MLP neurons of a small language model. Each row is named by its layer, matrix (gate and up: input weights) and neuron, and shows model dimensions 176-303. Each number is 500 + 40 x the weight over its row's rms, rounded and kept within 0 to 999. Numbers have three digits each. A neuron's up and down rows have the sign that makes its largest values positive.
After each neuron's rows, "fires in" lists the words (lower case) most often at its 100 highest values on Wikipedia text that the model never trained on.

L3.gate741:571584523531481551474487470445543493448528463492444444438465484424546555502501446462530505545530557496458512585492485458523563466508521503478503507544496440495470437429521536485500473543509587408512547572484571554452490560503523523479569451449550513426501527470485536499468497514482463571439453479466444521545512469462491474523520542532508435587470487557441520426496489477490443519531
L3.up741:493405561530464515497468525479509556528506461520440469530505545495462477582469506454519492493525496479521543463437504475543554481526422514509558446551463443494459505487489545459534527511581520530490549447465518475410459548539431478526505400562512439551454506551411452528526535422535489570505439551520514537418485515418406494569535524428527487506551477458401497479504505509509493544382
fires in: "that", "decommissioned", "contract", "this", "there", "him"

L3.gate43:517585520479548547484460570478422489514453478522529502523390470441480483540501426477520551502510457491471556514508490445488493471512472406485534503451488478431517524511521526509466459497541462470563514509517505562497597490473444484551507426572556523543459509525512503514420447484458469560443539508492455542529513528539499462544484580576429422420473439504470498556527513456506480476527
L3.up43:478525540531489466447472479533465435541521515474501520527493560516559468518446413501526472536442475476443477452431498518506556464511489487465539492506483518558525486525493525521471575522459426513454464467497490514495503539426426411593473462520432492481491567491533520461488481519551523420500486502473474589487533469524418454498439508437506529474463396528494489541494466436496407517562
fires in: "in", "as", "joined", "was", "assistant"

L3.gate133:450513520489556487525541436492450571507463485434571542504451494487539505496529436520555460524555502480489505531449475439475488446497426531560572531453532503546517528517580472480530498460534477485465521571539560512517493511529487508494531459579523538497425488477497562464417485434462495416494499527464543547479517431483528527537506543550503489473475507483500484447386524511511539555523
L3.up133:527481447559466496513455442587561494473520485562473486541467516492424498445573444485513507500527505456482472481519495536511521506539481445542484510521472490392501526480524506464396510508453553522428475489490542443457544557456545479595544525494474518487520484461483471503448474502489530495566435518551556521478495461440452512457512543443513491489513494541507467527547494513578512507526
fires in: "not", "t", "was", "more", "been"

L6.gate1043:456532520468506562537556457516543515440528536440488525475482480481407547509486444491536525486507499470512509512460543585503474430551446497429546513434520546497518473454573527497542467440498552591537517527459479512530495492481457541475503535499499521574506522526485527533516430523445492547473522516487441488529510511535489495543503495465442447497468493456512540468507449478491445457496
L6.up1043:469494510550496540487448430517511470467550514469531485474456466457541518518436452488507519445492516497441462523455512505480495463466522485540488464475428540513527520459505570537439493492455506540516457464607520492534570468521476541448485500493512556486510471495537516543504525446458559467516465437449535402531551570531512501424462447459493524538548528485474495549469482538515477505427
fires in: "father", "mother", "brother", "wife", "son", "daughter"

L3.gate108:495507535510498552493518503521522483552571581520484506568466453481440560538473486446482545530506590519544494515499529558565455531520535474518460507567522497562487434579420552525472504483568506535541515517470544525541460466475464507498515530437509506549505469480493520508460503499456505573451505501550452508574544617587515545506531476500531487519454541485486543445473472498516438475533
L3.up108:554541498481581501505459573531528489498566448443521550518479524449429601526481405519555440452507477557518527455508439478566460499483536569497450459515471510524552481455553502557466503463416518514399508530431395535482564501473474444428536500463470487481492508605424525546468514538514467471443528557520509474564538530502546470517512559530505484467572516480512520502521509478527438423545
fires in: "daughter", "father", "brother", "mother", "sister", "wife"

L3.gate304:494472508518515487457511451472595521518534445490407466526538580442534464519534428499585472453512554542574534518497453460450532492449519525513547602510552471532457528520560490431491502438544417473451506500495488502525591552478499456556539506484575528488530583463536507509551480454560484477435556492452583514491566577474515520483523460476587483509486467560459512463500479478523509518451
L3.up304:459488523474603522486554473521524575432509480464484444546525526527431565468442574534483565542481472463503428465479496488501546516494487487529501441534518389428533484543564537511456494527498530466466455485451460499478574554521482423546547498440496493547476530475570509457502484439513489522515532489441532558538564449452552505407503573471438455476494514521452426514488468508475515564521
fires in: "was"

L3.gate211:472493494535498500535473427465563486501498510519426572477540462462557496481504450441500532438554484482435551537517467509513524449440550506451521521445479496515530488479531514509484519456578493522537509526431502612453490495534466444521499493494579470441457468552478586518481450492507513488531512518500518526475496548485514450511565534474376516505537497511525542552441468551573588523516
L3.up211:533497445523441452507545542401438472509503541454515417508545532511500548550518443560513455531479495522547557495546479403497529481468552510529474487445504493509497427488487452452514506488509459509491513456464472492459557548452484462564488454522507466503546592423497585528516522519554466480459415474520500496580536460538530487562546467505543560513493553484466576491497555488528556530523
fires in: "the", "this"

L3.gate1392:559493471532526497435508370556583511445516544482427471496474509555556538478490504476527492460509505442521473483450539506499466493503519468482512411493450473472503493476465543451491470466507495506535614545526484529538470500572513531480535521482508483486483469492564533546528526561530484533558451504486509514637534486549498474516485531530479508502542561397493483523477397503501446525481
L3.up1392:488545461420460516579489545536486433475484451405525458511483572426479487507489482523450447494496451436490503540460456483480451453469456512513548495516426492514560520490468539486498538459539544501480522549530465495516539476441485531509470531440533474491536549474432506531448475557447506483524479523545460565512561489500455527465477538545470532512514511462473485557472504488488485463480
fires in: "is", "be", "hold", "are", "get"

L3.gate107:502432521490461497446515516536570513503542480460462503512542447540498538519480495507497527545484445477471569488580446527549497534486492466498554473496535542447475463572447479549545485501590481473519490530491500535522531426405523470532495510451435472560495487494490491463488444509490520505444520494498499479528547565540524518534502542477436499477517468481496529544509432417506515419459
L3.up107:428519523562506481498520551519512451520402466492439557463436505480559460503519534612564441532536459530499550517501537545559465500554538556428562522485457510544409440457468500410532618479475501485513492468559458543447505424397470437481468513516479455503530541435491467505403464543480562540537515532472459537425521467482501587545457490517578410443452525494519464543470469505568521523486
fires in: "as", "was", "elected", "became", "appointed"

L3.gate599:492580496539420398521477503543450489506472527531510509497485456534493494451467483484503434482477446555457487560501578516481472494470472465531532528466506487434420453463543472462464496414498460447542498467513458550523518524552517514608561454485543530500483464532478437477522503454447465460465490474560520493496469495476497566449507555474451447500488432500522497544537532522409554515515
L3.up599:498510494547512501493565488532491488440450503539506574507531535518441481547437459522513506475533504464515514525576555483541500461467530515491461469461567478471536491520468438491476518428512500487520431507498563480551482474514526461441578499539451494533508444553485451527500504501480370492515484517562516578522535469440427539533486475459542425450553498476447529529477514470487503535472
fires in: "more", "police", "less"

L7.gate55:454572534487562550503495491462456471451486479497483445453468488494486480499437452529486553475520468522516539539518479524466432472537491541455488517504512484497430526512493451498432555543453515507517514478516461442532456459494483578501412539490500513518472501516549516512520553486459489478519468512557516474504462524509458599489524530441484579476589540442471565490442445459571443607457
L7.up55:511509483450470509551497534504520464482431574450547510467465406407444515509465512500437506520482513508525521551455547458442489515450457460511447562558557537537513501508476506512529526570514537448581450499484508523542453554543403524432524473477500414584474470545458464523491473415465452507526444463491515548542547471525496524499497477460623502456436506496548583409453495497461477492433
fires in: "of", "to", "in", "began", "while", "for"

L3.gate400:571534518489520424554536450465476442486525470531463557441548580525482596540523491493475486514526537567566429468495496463457490459527471487439470533458458495515487536484437436499469416457465584482552528502432538509530429544531495488500553447439446531505510507488563413416497479542554524494561516515473575486535536463501482502497535450530478489420506519612467518570493444453443465526505
L3.up400:463454511517413440543478480462544447471445537502488487516504494504563484457503510616453530492499490457527456528569513509492508475488440493556502557509502530481504464416439477415503463396486469438492543437552543395477472542502455461424550476498559491486494434478456478493542579527483519477467528536486484508501454492539478472441534469471572469442486513515468498475529497483513453497528
fires in: "in", "born"

L6.gate707:468520495571489437450547527457443527479515489469459477433449474413506461476466462477488472527527557573499475496531544466502543544579479511523526493551509527495521538555500503555557514541549542472517539511480531461519422499487475500474509540462611481503490563521548524454436570449512522473573471457452531510554517525464479397545474541470578505488509486511506579476514484463456484507526
L6.up707:476501531550490477577555488464518494468471509536508438532544505444438472523495536555496423532429537474447494451480571455559450512492499455461445509474550561482419523524488494527515556457473484500455472508465457581514458500538450492500516555487506545540546430564498501468490463489471534443531434487567528434486542483467471447493540476518490460519497498511458507566490526529472521512446
fires in: "this", "there", "following", "name", "in", "it"

L3.gate1440:503454503440430541535462486505458526488539472521547494448527477475513517472492526484462456566543578487546549457485500469452489491443413529532569493550542512521454530503493526462469465456533470510504501566491449468460464519558476504533490465515543535484519520488548530511493441471596507510445510487560529448513516503528512444461531518507466476551521473422472516530575413494509495452522
L3.up1440:456448513531588474513493466529531540515494501514556573419424573448546511566558469462479533569531529484545518500460545578553503557530508569467464410428518517471521539477492472505504506545537512460477496509525501459545445526496459567420548491413579468536525468573528510491432531431449457525479472471533467546537474538526510576454536484476412529496517519518473447446452557432495491465434
fires in: "japanese", "chinese", "police", "party", "russian", "tv"

L6.gate919:563445540442508568472462530517502501511558532440571532580499519464528497533453497465533496520498525560530507554433457476534501454521493460610466517478512495458533506528520503479527530476449487501540477499465633544418528538494585480430512396538521463494500511485528442510497477495525413522441550522488489489457497537538447469495548528435544508472533436518469549502403510528486480486472
L6.up919:524541446483469501466438472448515546509476563538577518479471561469587538487519485544460452524526474531530494569542479492555484476516511519516481490540455515562549495527506460427495576496550456645501444516519441504507502487466477465437444423479504529521458482477544498525500481509497480527459554540523525443517540547498494525500458486446525570498506477556453406478558489487486460451527
fires in: "united", "los", "new", "national", "des", "honda"

L3.gate954:476441544558517517472588475474491559526513568454458527522508598472447492470506458500511463480484470516516507538490499498483552496562463495485522483462475458528482470436577487522474556522519513473482504512389462536555510522479506492564510506513481480546498419513555482446486496470462495508532494515490488539555437543469533460532476462451504496539510526478457443518504510459426509519483
L3.up954:468525448551509552459456450537544569439477537412522489548457556536501512470441416540436484522530515493431515601452493528489534441484485478471507515502497472590509491493531560527502480443451517587447476516473469486460483523533565497549520495571481523541518482611550552488474499462498537535546486536501494440487458482457456539558574542464545521512567507458501501504559418527471477539504
fires in: "is", "been", "was"

L3.gate564:470504536449494523602461426434564514480495495565477473559498484503443607446474413524557448507488470501531530516467513478519466495500536495461529574461475482471476574545547467461513509454498558472503559493522459443539532530499473554509540533476477487526461411486518553493517517510551494506582554489561465506516460544471501585498515394524541504509454494526489527431486466557474430532505
L3.up564:438491548452492450499490501504543495476555554451497452498477483507509473505592494564565503463500482429531522530536536514575493497496495540482516473491511451575490513474487541545557454525537522489569559408477494460587455477541459493514574503530498465481412476447470478510542542513520480497490493516513547543426443538512448521491548452555458518474453480457478522470520529539539471554435
fires in: "in"

L3.gate792:487475503486575492457492568572555464497501498442446512526558444560496452481545517467499534454478528489540542511484471507485444526474472408466488546506457488526446498478563515536551479504470521470470474506539551476480532430466512498514488555514509510435484465502569573531562497492445557523491503500464527505477492558449468479531548551503525479437486506483461566471515456505476544397481
L3.up792:507486565483537540569514453510542446468485496484442560506479489511467532514464432438527504442526440447553495474536549423502532552511483458560481509547520465471451465515526454515525476493430555514509451451518484577511482519425434542434509455438539452525447523504472468473487472524434525498552567461529444530536477472512418465581496478566561542533486528467476483491491421492502526557539
fires in: "of", "to", "for", "from"

L3.gate1222:496449487481555473468511490464470487520538567545390539459533548483508456475525479479455475507553378541574469524535467486507534462474545539489555508523506420523492514482508484590550516528501495435498445505466536461486492524580548437514469440477550473538480506478497533541509595518572543463544488512544513527497484519508523455438495461486478513493429483546514494460489449496457531588532
L3.up1222:432476494467566434538418490443522560495539478480433492517561475481531457440533470493504501524518501540471410482559549475483526460456523517462496437478428482545614522515516526520569506496500501583509490540510510487513492467406469429524398497494460530508504552518554465480544470568482463466506516472518467528537499521480480506493530554463432523469468460517532575552499525539514506585511
fires in: "the"

L3.gate1232:511536508492526455490533493440490576473485529503499507487502538511546465478517444522513545483529528457512464544508449464443509533512492499555531511512453462542544515545583498472478441479554478511496521518441505496445452573456554473483484470456467566511526512515458460494421527508565469485476435514550543497493592500555591420505519464486504567508471511469458451502599524430474447560551
L3.up1232:515433514529553472536558461494442548482507524513515489565571474444472506531455441463529451491548514475454479445455496525531460518512444561568586489547513422515485448514394489533530440521530445431557431584535445514544532494429466511487483519532525521451485415510432505471539516531567448479446434481550482512543516514459588509448456498466494557481472570512518529535578490505606454440514
fires in: "and", "new", "various", "hard", "several", "some"

L3.gate1517:494486514425535456526487498491554448525490546531483518518458450542565480467517441498569404489489483530486531543498576466570511440464526429549566565493514468477509504460527454516474514543562519464527552452549467526511483439522548570553554555494492451504559566502556526519507468459525591447465510466439444551488409472498418443449533507462543483433476442480417499512460506433630485466452
L3.up1517:503516470457466461542516567538477473527465482507376467523538492523510457447517451479493512488564433536467477460494376524486554565500515449517440511478456468470508539501542552512465558508528510457524527538582483455464447536580583456483560518524482465501546548455479462461490441482554482446484536487550477537532461526531536532472567546481477527532466497551467450450497457500450555496485
fires in: "was", "were", "had"